Weights of a small transformer language model: vocabulary 20486, 6874 steps.
MLP neurons of a small language model. Each row is named by its layer, matrix (gate and up: input weights; down: output weights) and neuron, and shows model dimensions 448-543. Each number is 128 + 32 x the weight over its row's rms, rounded and kept within 0 to 255. A neuron's up and down rows have the sign that makes its largest values positive.
Before each neuron's rows, "fires before" lists the tokens most often just after its 100 highest values on Wikipedia text that the model never trained on; "fires on" lists the tokens most often at its 100 highest values on Wikipedia text that the model never trained on. A number after a token or word is its count.

fires before: "|" 55, " " 7
fires on: "\n" 57, " |" 7, " Me" 4
L5.gate1344 [117 131  71  73 163 152  92  88 105  77 131 146 119 136 117 112 121 132 145 119 118 122 103 119 127 143 144 118 126 154 149 132 129 178  99  84 102 161 122 114  95 104 135 173  54 160 127 124 166  52  93 104  90 119 118  94 131 170  95 172 118 131 157 136 114  92 144 139 110 180  84 150 150 151  97 106  96 110 101 114  92 112 129 141 178 108  82 121  79 139 129 110  95  84 172 165]
L5.up1344 [140 137 186 106 151 121 167 110 126 109 129 158  66 101 140 148 128  92 153 103 107 120 130 139 151 138 134 151 104 126  84  90 159 147  82 115 112 143 154 165 107  92 138 174 131 132 125 114 166 122  82  86 114 155 177 103 123 172 103  59 157 144  55  72  78 145 160 110 170  69 156  87 124 140 198 200 141 154 155 126 131 152 153 197  88 176 118  93 112 197 138 155 157 131 127 134]
L5.down1344 [165 138  90 116 136  55 130 186  76 131 120  99  84 120 160 105 110 117 153 129 126 162 117 144 177 131 103 138 109  88 138  87 129 135 193 130 124 139 177 162 164 137 136 186 164  75 157 115 167 118 114 168 174 137  92 109 127 125  84  96 155 163 122 177 107 151 129 120 149 134  82 122 191 201 124 115 112 132 135 102 125 135 177 180 236 157  77  58  96 125 122 106 144 180  73 112]

fires before: " and" 19, " a" 16, " the" 16, " an" 4
fires on: "," 41, " and" 18, " of" 11, " a" 6
L5.gate1195 [147  71 114 184 127 160 100 134  53  97  77 131 137 211  85 155 142 151 145 133 143 137 140  89 132 133  91 135 124 124  89 139  90 179 182  86  75 102 131  92 126 146 129 146 124  93  89  75 152 102 129  76 128  50 107 101 191  56  96 118 139  77 147 127 166 151 172 133 204 143 149 121 157 114 148  86 109 116 125 122 114 141 108 127 119 118 113 138 106 195  68 143  86  86 131  94]
L5.up1195 [124  95 121 134  87 147 178 125 141 114 158 156 118 115 111 162 169 114 144 128 156 145 176 187 112 135 109 138 157 143 113  87 139 123 169 170 124 121  85 119  64 143  97 102 164 149 126 150 146 210 112  92 138 139 163 129  99 104 139 175 100 132 157 191 126 114 105 108 151  47 101  81 136  54 159 142 119  93 142 127  91 141  82 173 105 137 117  51 148  99 100 126 170 110 147 169]
L5.down1195 [159 167 155 105 141 145  90 159  63 148 132  50 176 144  85  63 190 137 119 110 117 120 157  89 130 140 179 188 100  97 105 119 142  48  72 125 122 126 112 116  68 196 158  91  98 175 123 113  99 132 130 188  88 158 112 163 106 132  92 128 177 137 146 128  80 134 116 135 159 153 183 142  99 168 115  97 125 136 172 104 116 143 177 120  81 202 126 148 188  97 187 164 114 147  99 132]

fires before: "," 36, "-" 34, "\n" 11
fires on: "\n" 47, " However" 10, " however" 7
L6.gate1112 [108  90 170 110  73  96 120 130 107 151 114  90 122 106 145 126 160 144 163 147  90 183  83 156  66 153 125 143 120  99  38 126 133 123 124 104 186  87 111 112 142 191 170 171 115 156  98 100 122 131 110 144 150  88 109  89  60  66  86 147 124 148  95  93 107 110 183  96 120 129 136 108 138 138  81 157 123 161 141 135 117 144  82 123 173 102 113 127  85 120  99 121 102  54 178 162]
L6.up1112 [129  70  97 174 120 159  78 122 114 139 156 145 100  38 133 159 142  74 112 118 120 140 131 146  80 154 124 158 154 157 113 123 124 148 132 168 175 120 152 169 144 133 155 110 122  92 103  58 160 143 136 121 155 159 114 147 161 136  93 177 171 139 137  95 112  84 118  97 109 166 152  73  91 114 120 128  84 203 131 144 123 122 163 157  94  72  97 134 131 127 177 123 136 110 168 163]
L6.down1112 [ 96 107  98 144 145 114 152 127  95 134 177 107 114 124  49 138 114 144 112 128 164 103 125 150 102 103 109 123 161 196 120 129 110 111  71 166 105 116 153 155 186  84  91 127  92 105 126 155 187 117 153 106  75 142 125 122  98 181  66 201  53 138 144 153 162 111 148  99 133 147 121 108 112 154  71  88  69 170 187 159 124 120 127 138 189 130 134 124 144 166 122  75 113  83 149 149]

fires before: "\n" 52, " \"" 4
fires on: " |" 56, " a" 13, "\"" 5
L6.gate280 [158 111  63 102 156 141 167 143  88 117 162 178 151 152 150 159  68  33 122 101 108 131 123 114  70 120  67 102 133 144 135 141 124  82 168 188 187 131 176 119 100 153 129 135 122  80 140 107 110 141 166 128 109  92 171  82 105 163 126 130 181 190 113 165 117 175 160 172 160 140 119 123 105 128  72 209 118 195 146 173 183 137  73 158 123 111 103  82 118 124 154 138 115 126 118 151]
L6.up280 [137 129 116 128 129 200 191 150 171 156 129 104 121 116 181 128  93 144 211  78 107 118 135 123  97 123 156 126 128 130 120 148 159 126 160 106 136  84 113  82  38 148 132  93  80 152  83 119 156 145  35 101  50 169 117 137 105  82  91 149  98 156 162 120 181  85 136  60 104 119 172 177 152 121 133 153 131 140  83 131 101  50  80 144 175 119 125 126  91 111 131 119 148 117 168 116]
L6.down280 [107  71 157 136 155 120 108  94 155 107 140  62 112 118  99 123 150 117 142 163 143 173 168 153 180 129  98 148 108 166 129  85 166 148 139 160  87 130 144 146 156  98 157 175  87 190 169 144 109 167 161  90 120 140 157 128 122  94 127 140 164 123 139 165 177 124 136  73  82 134  92 165  72 164 126 125 108 120 108 117  80  58 144 117 176 180 122 155 137 113 151 119 173 114 144 173]

fires before: "\n" 99
fires on: " =" 46, "\n" 35, " ===" 5, ")" 4
L6.gate1486 [ 98 133 146 112 139  97 174 150 146 133 137 107  97 142 120 137 198 125 132 124  86 135  92 116 168 121 126  94  91 172 225  95 168 136 143 110 126  95  63 129 135 146 110 160 122 215 151 132 160 129 115 136 161 145 140 121 149  61  94 184 138 156 134 167 115 170 160 146 113 149 125 115 134 149 114 149 104 163  59 134 203 106 162 108 171 161 149 133  77  59 117 148  85 107 116 169]
L6.up1486 [118 139 165 120 129  90 145 145 112 161 102 108 137 128 157 173 160 118 142 123 102 131 109 116 130 101 141 133  96 118 152  94 143 128 173 104 130  85  36 105 127 120  89 119 132 103  92 168 138 114  96 102 136 113 160 149 156  82 134 108 119 149  99 181 197 152 166 122  36 131 134  95 122 173  83 179 115 195  99 143 173 143 190 139 161 117 121 150 143 153  79 109  83 101 134 100]
L6.down1486 [174 127 129 104 177 157 167 133  90 107 119  94 145 116  87 126 146  80 134 132 118 150  91 117 103 172 156 160 130 129 178 140 150 154 127 135 167 101 104 134 204 134 167 162 144 160 156 141  99  90 156  96 154 138 174 147 110 200 153  82 101 139 118 186 144  92 150 100 139 135 110 124 177 140  63 171 138 151 127  76 142 117 125  97 127 105 118 136 143 124 136 135  93  70 126 130]

fires before: "S" 37, "N" 13, " Representatives" 5, " age" 4, " of" 4, " zone" 4
fires on: "." 38, " of" 11, "′" 10, "″" 8, "°" 5
L6.gate1056 [ 99 133 116 122 162 125 111 138 111 112 133 163  91 115 119 136 122 147 157 117  82 133 134 151  56  89 121  98  81  88 120 129  89 112  92 135 115 102 159  90 183  77 192 103 145 168 117 142 121 110 100 110 187  84 131  92 177 170  72 169 136 145 176  97  42 154 120 142 180 161 163 126 162 135  91 113 182 157 114  86 139 130 140  65 105 106 185 184  87 106  83 148 100  52 110 138]
L6.up1056 [142 148 110 128 195 196 108 110 130 136 120 125 154 103 154 143 120 129 162 145 148 131 138 133 103  66 129 113 124 136 161 166  98 118 179  66 182 132 114  45 133 116 194 154 156 137  88  68 132 141 138 129 142  98 109 139 135 119 124 137 110 131 154  74 116 115 105  91  96 172  75 142 174 135 138 151 162  83 104 144 113  98 176 131  84 116 181 153  79 118 117 153 102  81 123 129]
L6.down1056 [152 119 151 119 147 159 144 107 145 108  93 158  78 167 117 131 133 174 141 144 139 163 109 152 106 148 117 160 112 113 124 170  92 163 173 123 108 123 156  53  95 188 116 129 151 123 123 125 126 141  89 171 128 154 119 115 160 209 167 108 124 139  93  91 122 136 192  78  98 137 115 109 127 136 152 103 198 133 148 158 119 175 183 125 139 146 127 110 101 138 142 116 150 124 140 115]

fires before: "\n" 52, "born" 8
fires on: " =" 46, " (" 13, " a" 8
L6.gate115 [153 101 123 111 146 161 113 164 139 106 128 117  86 161 158  44 122 171 101  85 143 128 150 102 157  74 175 135 131 164 174 135 203 137 109 175 145  85 144 127 114 109 172 146  92 118  64 159 121 148  95 154 145 115 102 177 110  93 166 141 102 132 124 105 151 127 148 177 149  55 109 140  81 132 127 119 127 160 184 150 140 124 113 187  32 157  70  83 102  49 119 109  73  98 130 102]
L6.up115 [142 113 135 121 131 115 159 157 122 137  96 118  59 186 184  83 120 107  86  70 115 149  64 154 135  88  56 126  90 157 156  96 124  98 197  81 151 172 127  80  98 106  98  89  93 132 108 139 112 163  66  73 176  92 134 181 109 138 163 122 151 161 162 159 134 111 203 123 120 107 109 159  77 134 127 131  81 113 152 127 102 142 124 139 111 125 107 142  93 162  71 123  84  85 127 101]
L6.down115 [129 119 117 109 146  99 172  98 105 109 123  70 154 116 111 126 104  52 196  89  71 105 152 125  93 153 164 113 115 162 139  86 162  79  72 138 201 132 136 117  95 138 125 122 130 150  92 113 143 106 126 125 109 111 114 186 130 184 149 138 149 157 137  99 125 122 126 133 102  76  79 138 100  96  56 112 117 201  48 162 154 114 131  81 101 157 156 164  69 137 147 155  88 155 189 173]

fires before: " the" 63, " a" 4
fires on: " of" 45, " in" 18, " to" 11, " for" 6, " into" 4
L5.gate1370 [104 103 148 105 156 144  68 131 157 161  79 142 126 119  65 127 226 131  98 145 124 142 115 137 118 152 123 127 126 101  97 144 191 165 134 183 118  98 168 132 201  97 132 109 139 135 101 156 137 164 156 111 134 171 165 135 151 104 154 101 155 127 116 149 154 145 179 143 129 103 135 166 105 159  87 123 167 104 159  99 114  46 147 138  77 123 171 193 113  75 166 181 112  83 102 159]
L5.up1370 [ 74 159 157 148 112 141 118 121 129 143 143 177 132 146  97  88  96 126 176  91 130 138 137 191 127 151 200 150 154 120 125 127 118 167 136 136 148  71 154 119 132 172 162 119  62 107 128 133  70  91 119 131 126  81 139 123 123  77 162 143 174 225 183 136 113 133 132 137  93 148 159 137  83 124 171 168 132 118 125 123  99 115  96 167 188 113 118 100 145 141 100 105 146  85 128 158]
L5.down1370 [117  96 123  97  86 139 182 137 105 145 118  95 148 108 188 122 106 107 139 120 160 126 123 191 121 116 155  56  35 132  96 108 192 121 125 145  71 130 120 109  99  72 140 149  77 133 167  99 164 123 193 123  89 156 123 159 138 120 118 183 110  96 184 110  83  96 116 154 161 116 141  90 141 180  83 105  89 112 140  23  87  82 126  75 149 127 117 173 105 100 183 117  55 110 141 107]

fires before: "\n" 53, "-" 18
fires on: "\n" 72, ":" 23
L6.gate1174 [167  80 127  78 127 107 132  97 154 132 162 157 143 119 190  86 151 187 179 131 121 135 111  91 124 157 112 130 117 115 202 113 141 126 153 144 102 128 117 146  75 147  84 101 128 137 131 122  88  82  82 135 115 155 174 109 124 163 194 127 106 105 113 172 131 143 143 149  61  86 153 141 149 117  90 136  99  85  85 154 107 103 129  74 103  88 159 137 166 100 148  66  91  98 128 147]
L6.up1174 [124 129 120 142 174 161 125 115  98 120 143 140 168 104 123 168  91 141 144  72 138 105  74 102 160  95 121 217 110 102 145 105 143 139 181 145  89 135 123 137 123 122 143 128 107 125 101 107  84 191  70  70  90  70 174  23 147 132 113 163 154  10 108 117 142 180 138 135  66 126  83 154 112  58 136 151 166 108  51 120  55 145 162  58 125 157 157 124  99 134  71 104 164 129 126  89]
L6.down1174 [116  34 196 144 120 130 142 136 119 131 112  86 148 170 187 153  86 133 124  87 113  58  62 135 122 164 113  99 138 115 152 126 165 187 150 126  96 102 126 172 142 104 146  83 103  98 136 100 180 161 149 159 121 140 104 139 120 176 118 134 123 123 101 137 200 122 175  99 107  76 119 116 203 110 129 119 167 145  43 121 198 131 147 105  90  93  98 169 174 138 137 142 144 133 116  99]

fires before: "|" 54, "\n" 7, "." 6
fires on: "\n" 64, "." 13, ":" 8
L6.gate1493 [166 114 205  57  68 126 127  91 145 141 147 100 156 168  81  97 100 102 184  87 101 133  42 122 149 156 111 137 104 144 150 113 124 107 181 149 134  99 136 133 119 117  93  81 191 100 147  94 149 154 154 155 128 127 141 137 113 129 138 149 140 165 130 171 154 188  98 131 119  77 131  68 133 164  67  81 114 120  68  97 125 131 111 114 106  95 178 141 121  85 189 130  98 115 126 165]
L6.up1493 [ 54 102 118  80 117 151 143  85 113 144 160 147 106 191 153 139 137 141 116 132 155 113  90 117 167 182 136  83 140 161 145  78 148 146 159 133 141 125 129 136 108 125 133 173 120 156 154 118 152 166 171 116 138 155 121 181  60  50 148 179 155 137 139 149 138 150 162  70  68 115  69 120 169 131  77  93 118  88 138 157  94 145 175 153 152 119  99  96 110 149 133 115 143 143  58 107]
L6.down1493 [140 150  90 150  84 158 105 145  46 133 163 125 130 110  86  80  91 117 106 148 105 113 136 138 138 130  58 127 147 122 172 153 178 127 154 115 135  84  82 110  85 121 139  79 138  86  98 101 101 134  70 147 203 143 182  47 156  89 131 137 161 136 103 125 132  92 109 123 100 129 152 114 136 162 149 122  78 119  99 108 119 161 176  91 142 143 101 125  47 137 165 103 180 108 122 135]

fires before: " the" 30, " a" 12, " his" 6, " its" 4
fires on: " after" 18, " following" 11, " to" 9, " without" 7, "ing" 6
L5.gate1364 [132 132 130 128 116 183 173 129 148 125 135 147 160 129 142 111 141 166 159 122 142 180 107 166 149 112 149 130  95 154 166 172 130 115 170 161 121  93 142 172 143 143 125 118 163 162 155 104  94 118 139 127 115 130 146  30 160 142 143 124 129 126 167 110  97 128 126  67 117  94 179  65 101 118 140 161  98  98  55  93 147 115  94  82 130 103  35  84 105  42 163 130 150 109 140 127]
L5.up1364 [153 131  96  91 169 180 165 203 120 149 148 112 111 101 102 148 129 134  54 153  95 135  82 149 100 150 142 139 159 149  99 111 185 158  71 133 144 102 119 139 113 107 136  85 127 116 104 146  99  99 120 134 173 156 182 112  85 163  94 109 144 114 119 153 134 150  71 100 145  58 119 181 121 125 143 147 174 133 151  88  91 121  79 138 105 128  64  81 193  64  98  99 159 118 135 189]
L5.down1364 [ 58 218  97 144 111 115  95  93 106 182 106 138 123 137 133 114 145 122 183 128  88  57 132 124 112 161 191  96 159 152  91  84 183 159 137 172 123 110  65  83 141 142 128 136 106 148 167  96 168 110 158 203 107 133 142 154 114 148 115 108 116 157 106 137 156 150  75 137  73 169 176  94 152 128 141 197 123  80 139  89 140 110 125 136 114  94 171  84 147 142 155 169  13 151 132  79]

fires before: "-" 54, "\n" 12, "." 5
fires on: "\n" 64, " 0" 8, " for" 6, "00" 5
L6.gate315 [152  98 170 199 121 154 126 144 104 127 141 123 136 108  66 181 181 139 134 116 174 134 101 111 154 107 110  57 112 124 135 120 115 171 122 138  88 146 166 156  86 166 135  99 116 131 148 180  87  52 159  95  97  67 124 137 146 118  45 185 151  93  86 104 149 109 142 112 173 124 125 159  89 148 124 115 101 120 103 134 138 144  58 125  99 138 103 135 126 132 178 190 172 168 186 125]
L6.up315 [141 159  99 169 125 148 123 153 150 143 171 124 153  73 114 142 161 140 112 174 158 140 113 132  22 111 116 113 142 151 142 133 126 159 136 174 138  78 117 144 129 151 143 161 156 128 135  59 175 142  72 138 180 198 157 120 135 146 106 154 116 142 117 150 152 136 138 112 134 119 139 146 131 121 113  76 133 178 166  75 189  91  90 115 217 160  97  86 186  52 174 130 176 148  93 116]
L6.down315 [183 132 142  93 111 154 157 107 176 160  91 110  91 115 129  78 121 103 127 117 184 132  90 119 155 132 135 136 142 147 103  89 143 134  99  80 106 114 131 115  93 105 163 151 194  76  83  79  74  90 116 160  97 128 164  55 141 114 135 122 174 102 156 123  71 102  47 167  58 162 120 116 151 137 166  83 181 164 141 109 119 138 187 113 174 142  87 197 162 133 145 155 115 128 127 146]

fires before: " as" 67, "." 8, " for" 4
fires on: " well" 28, " known" 23, " such" 19, " most" 6, "such" 4
L5.gate1214 [179  93 146 173 124 109 138 138 119 119  63 178 128 104 135 125 125 154 170 152 115 152 174 179 117 130  86 174  81 118 166 117 130 125 113 174  87  87  85 125 141 127 119 154 107 115 107 104 112 126 101 116 176 149 132 106 153 140 186 125 110  94 108  84 148 186 183 117 208 121 104 120 153 178 165 134 138  67 143 147 117 131 113 161  95  80  71 109 139 119 126 136 183  74 137 159]
L5.up1214 [135 172 167 166 151 102  74 126 122 135  76 171 178 152 130 172 143  86  86 108 121 126 186 133 173 120 136  99 195 135  86 131 115 152 138 154  95  83 100 143 125 146 112 142  99  97 183 134  65  67  51 127 133 179 106 138  97  76  91 121 110 107 153  99  82 102 156 117  71 109 137 129 146 163 145 108  78 119 134 170 168 143 105  87 110 137  84  89 126 134 217 184 160 116 114  86]
L5.down1214 [ 74 150 144 171 118  65  97 113 128  92 109 118 103  63 134 112 108 124 139 133 175 150 136 130 121 127 163 178 113 110 134 100 121 146 150 173 108  94 115  41 169 148 151 197 121 128 138 171 115  92 180 130 118 188  72 139  84 148 103  91 142 180  37 154 137 129 107 159 149  87 116 114 138 162 110 121 146  85 113 145 102 148  96 162 126 169  83 137 134 124 183 112 120 101 217 158]

fires before: "\n" 30, "-" 14, "|" 6, " (" 5, "The" 4
fires on: "\n" 75, " |" 4
L6.gate944 [117  75 175  91 109 129 151 188 111 140 170 158 138 142 158 176 136 143  87 122 186 156 136 106 110 185 134 152 127 145 116  86 160 162  88 200 110  82 119 122 122 132 151 167 120 167 160 126 101 151 115 146  89 122 158  53 136 180 129 179  98 119 110 157  86 181 108 145 139 107 165 115 120 160  98 145 131 133 116 127 102 117 117 168 108  92  89 117  87 155 147 165 110 157  91  99]
L6.up944 [148 121 110  99 136 180 155 112 145 183 139 137  93 117 150 134 142 123  77 156 101 175 118 124  89  69 127 199 132 146 104 115 110 151 145 150 133  96 150  90 124  95 104 117 141 103 152 119 107 166 138 114 138 155 151 109 135 100 148 183  89 138  89 127 167 152 127  91  88 116 115 111 164  60 147 113 151 191 108 147 137 145  90  92  94 166 114 123 160 128 152 160 169 160 144 149]
L6.down944 [137 122 128 170 156 134 126 152 151 125 125 111 148  49 129 117 126 139 124  58 137 113 147 157  81 143 153 151 168 178 127  92 118 153 161  96 174 127 186 128 169 127 150 153  90 124  82 123  48 169 139 132 215  97 117 116 140 137  79 139 115 150 121 135 126 133 104 130 101 106 137 140 124 121 156 191 126 121  79 152 121 125  94 109 130 104 160 130 126 129  77  77 168 105 140  74]

fires before: "\n" 80, "-" 10
fires on: "\n" 36, " ===" 16, " =" 12, "===" 9, " ====" 4
L5.gate403 [118  91 145 121 119 156 122 119 125  96 194 152 136 134 169 144 137 152  74  69 180 135 118 132 102 151  93 109 114 128 157 148 143 120 104 143 170  82 147 151 125 113 150 145 120 154 137 105  78 178  86 104 149  99 117 135 183 153 110 135 111 189 119 101 157 121  95 130 141 116 120 133 157 139 121 163 114 141 161 147 126 101 123 132 126 121 107 171 156 107  89  91 151  81 135 156]
L5.up403 [106 135 123 118 116 120 125 132 120 150 141 124  92 123 113  74 165 102  96 172 168 108 120 175 119 137 114 109 117 113 179 128 110 152 144 163 114 117  92 189 184 113 116 129 130 130  81 118 117  87 150 107 148 140 128 126 133 111 146 161 122 160 119 116 116  80 152 161 126 161 122 110 123 107 118 183 126 179 134 101 112 120  88 134 121 120 171 125 110 160 150  75 135 130 185 150]
L5.down403 [112 155 106 103  38 105 143 119 136 136 119 144 102 138  84  77 169 151  73 135 107 110 129 151 143 161  90 124 129 144 159 118 100 102 155 133 110 114  87 137  93 127  93 156  88 152 127 194 116  86 111 129 120 129 123 156 149 141 123 102 160 143 121 144  72 101 142 131 177 123 123 132 132 144 136 111 150 174 135 104  82 151 110 107  76 130 128 108 152  73 101  66 135 106 115 140]

fires before: "|" 73
fires on: "\n" 80, " of" 10
L5.gate1723 [133 102 138 135 134 147 112 146 154  58 158 177 110 161 106  99 143 180 170 110 122 125 107 139 131 140  85 114 136 161 131  98 145 108 121  91 131 149 167 152 125 169 131 179 135 144 130 108 106  30 112  96 153 125 137 129 139  79 155 131  90 110 170 122 130 130  99 140  78 164 146 141 114 155 108 174 158 122  83 115 131  97 114 147 166 124  72  94  43 110 185  87 156  56 147 175]
L5.up1723 [145 104  80 144 124 107  96 143 125 137 128 126 133 187  69 111 117 137 141 172 106 127  79 149 128 134  63 152 140 194 105 118 113 120  66  49 114 106 179  92 135 150  73 110 135 113 160 142  86  58 158  96 139 145 159  92 160  83  84 156 132 104  67 152 109 108  97  78 100  66  98 128 105 120 109 131 183 115 101 120  95 145  97 136 133 146  82 158 135 150 106 133 140 102 242 138]
L5.down1723 [182 141 135 125 143 135 149 153 136 108 142 162  90 162  75 157 112  74 177 140 115 115 203 144  62 103 135 112 138  80 162 156  64  95 146 116 111 108 150 112  88  99 118  96 179 149 167  81 157  83 152 119 120 151 175 147 135  88 126 114 122 121  96 109 125 115  97  94 119  88 151 157  73 129  96  84 150 111 147  93  47 150  63  66 112 121 146 166 168 191 105 102 126  87 145  92]

fires before: "1" 12, "6" 11, "0" 9, "2" 7, "7" 6, "3" 6
fires on: "–" 54, " |" 13, " a" 4, "6" 4
L5.gate619 [123  99  98 145 114  86 187 139 142 151 126 167  94 175  72 112 129 163 189  81 137 115 169 108 165 155 130 116 158  73 123 139  95 111 176 126  93 135 163 106 119 163 157 130 136 173  64 113 122 125 125 153  90 110 139 158 112 121 154  94 146  37 180 120 165 155 115 115 120 146  93 148 134 165 138 173 131 150 117 206 115  91 162  84 150 126  68  68 171 119 155 156 185 146  42  78]
L5.up619 [122 120 131 120 140 121  88 163 118 141 121 120 196 148 228 110  84  85 126 116  63 159 109 121 172 132 104  90 117 101 109 104 183 120  80 121  91 146  96 145 227 127 146 166 128 139 118  38 150 145 101 121 171 200 146 206 165  48  58 152 115 101 154 176 117 102 107 165  70  98 133 101 171 112  87  65 139 166 164 118 127 116 140  71  99 114 119 154 132 125 121 102 153 101 160 143]
L5.down619 [105 139 124 141  87 129  86 122 123  96 162 131 111 134 185 114 120  53 148 144  59 140  94 142 186 118 126 181 167 197  83 134 133 101 109 126 131 176 173 187  92 164  69 123 118 170  89 125 144 177 185 124 133 132 145 114 103 138  97  96 170 100 132 155 120 119 101 105 109  97 214 118  92 101  87 146  88 111 110 153 128 112 130 195  59 124 210 131 163 137 149 119 115  64 160 132]

fires before: " the" 58, " his" 6
fires on: " at" 40, " During" 15, " during" 14, " At" 9, " to" 5, " of" 5
L5.gate1672 [136 155 122 106 151 170 148 139 154 156  72 122  80 123  95 100 149 127  60 114 132 126  88  73 100 106 111 122  90 120 131 136 137 162  85 166 112 156 201 187  40 155 141 111 150 123 141 150 121 151 145 119 169 133 129 164 178 121 185 144 129 113 160 138 161 128 173  56 111 159 132 122 105  72 112 120 145 180 125  97  83 117 140 137 164 175 188 162  97 102 150 171 116 129 117 131]
L5.up1672 [154 122  88 105 134 193 130 113 126  96 105  96 115 136 166 108 197 144 208 154  93 190  96 168  94 108 150 144 149  26 152 190 147 171 129 108 111 134 155 120 181 142 130 146 119 165 131 146  84 144 205 168 115 115  88 142  69 140  73 100 152 199  81 109  89 135 104 131 158 179 142 135  74 192 158 122 113 160 131  86 148  80 112 119 123 121 183 121 113 125  89 153 139 161 122 133]
L5.down1672 [136 181 139  92 112 141 164  93 129 126 156 108 160 138 152 107  89 174 116 163 108 152  68 131  83 187 111 116  83  60  78  90 108  58 162 106 102 135  83 125 146 123 132 132 151 114 154 108 142  85 122 132  87 101 106 156 109 129  77 117 179 191 143 144 144 118 122 104  41 136 157 134 111  97 109 165 126 110 135 128  95 105 105 109 118 135  93 124 141 127 153 170 103 174 152 156]

fires before: " be" 41, " have" 8, " also" 6
fires on: " would" 31, " to" 21, " can" 16, " may" 9, " could" 8, " also" 7
L5.gate592 [153 173 145 165 146 101 123 120 133 137 140 157 118 140 129 112 122  95 140 163  43 114 154  79  87 142 154 132 187 119  43 101 141 144 145 104 165 118 123 184 111 171 112 149 135 123 190 150 123  96 110 132 144 120 133 212 157 115 126 169 188 156  76 148  67 115 149 126 113 170 158 181 146 174 161 161 118 134  98 183 109 165 162 150 115 118 141 145 101 124 113 191 173 110  89 252]
L5.up592 [125  95 133 194 162 133  93 149 154 111  93 111  89 164 134 126 109 139 146 179  93 232  74 148 146 155  75 191 110  98 162 119 145 172  98  87 138 112 132  96 161 110 145 156 218 148  68  80  79 137 116 149 132 140 144 137 149 116 156  81  77 136 130 112 118  94 118 129 105 119 115  88 143  90 113 104 189 159 120 117 130 110 112 130 141 198 164  82 162 163 132  81 156 128 112  98]
L5.down592 [121 119 125 193  83 169  89 148 147 162   0 150 127 120 184  95  95  69 147 164 124 149 154 153 152 145 131 181  94 109 104 130 190 126 149 139 181 158 108 136 107 169  70 149 160 166 127 155 122 137 125  98 110 176 137 129 162 135  96 155 124  93  82 107 102  95 136 134 108 131 124 134 171 171 162 169 108 123 106  87 161  79 130 137 112 125 137 138 216 138 151 134 139 174 130 168]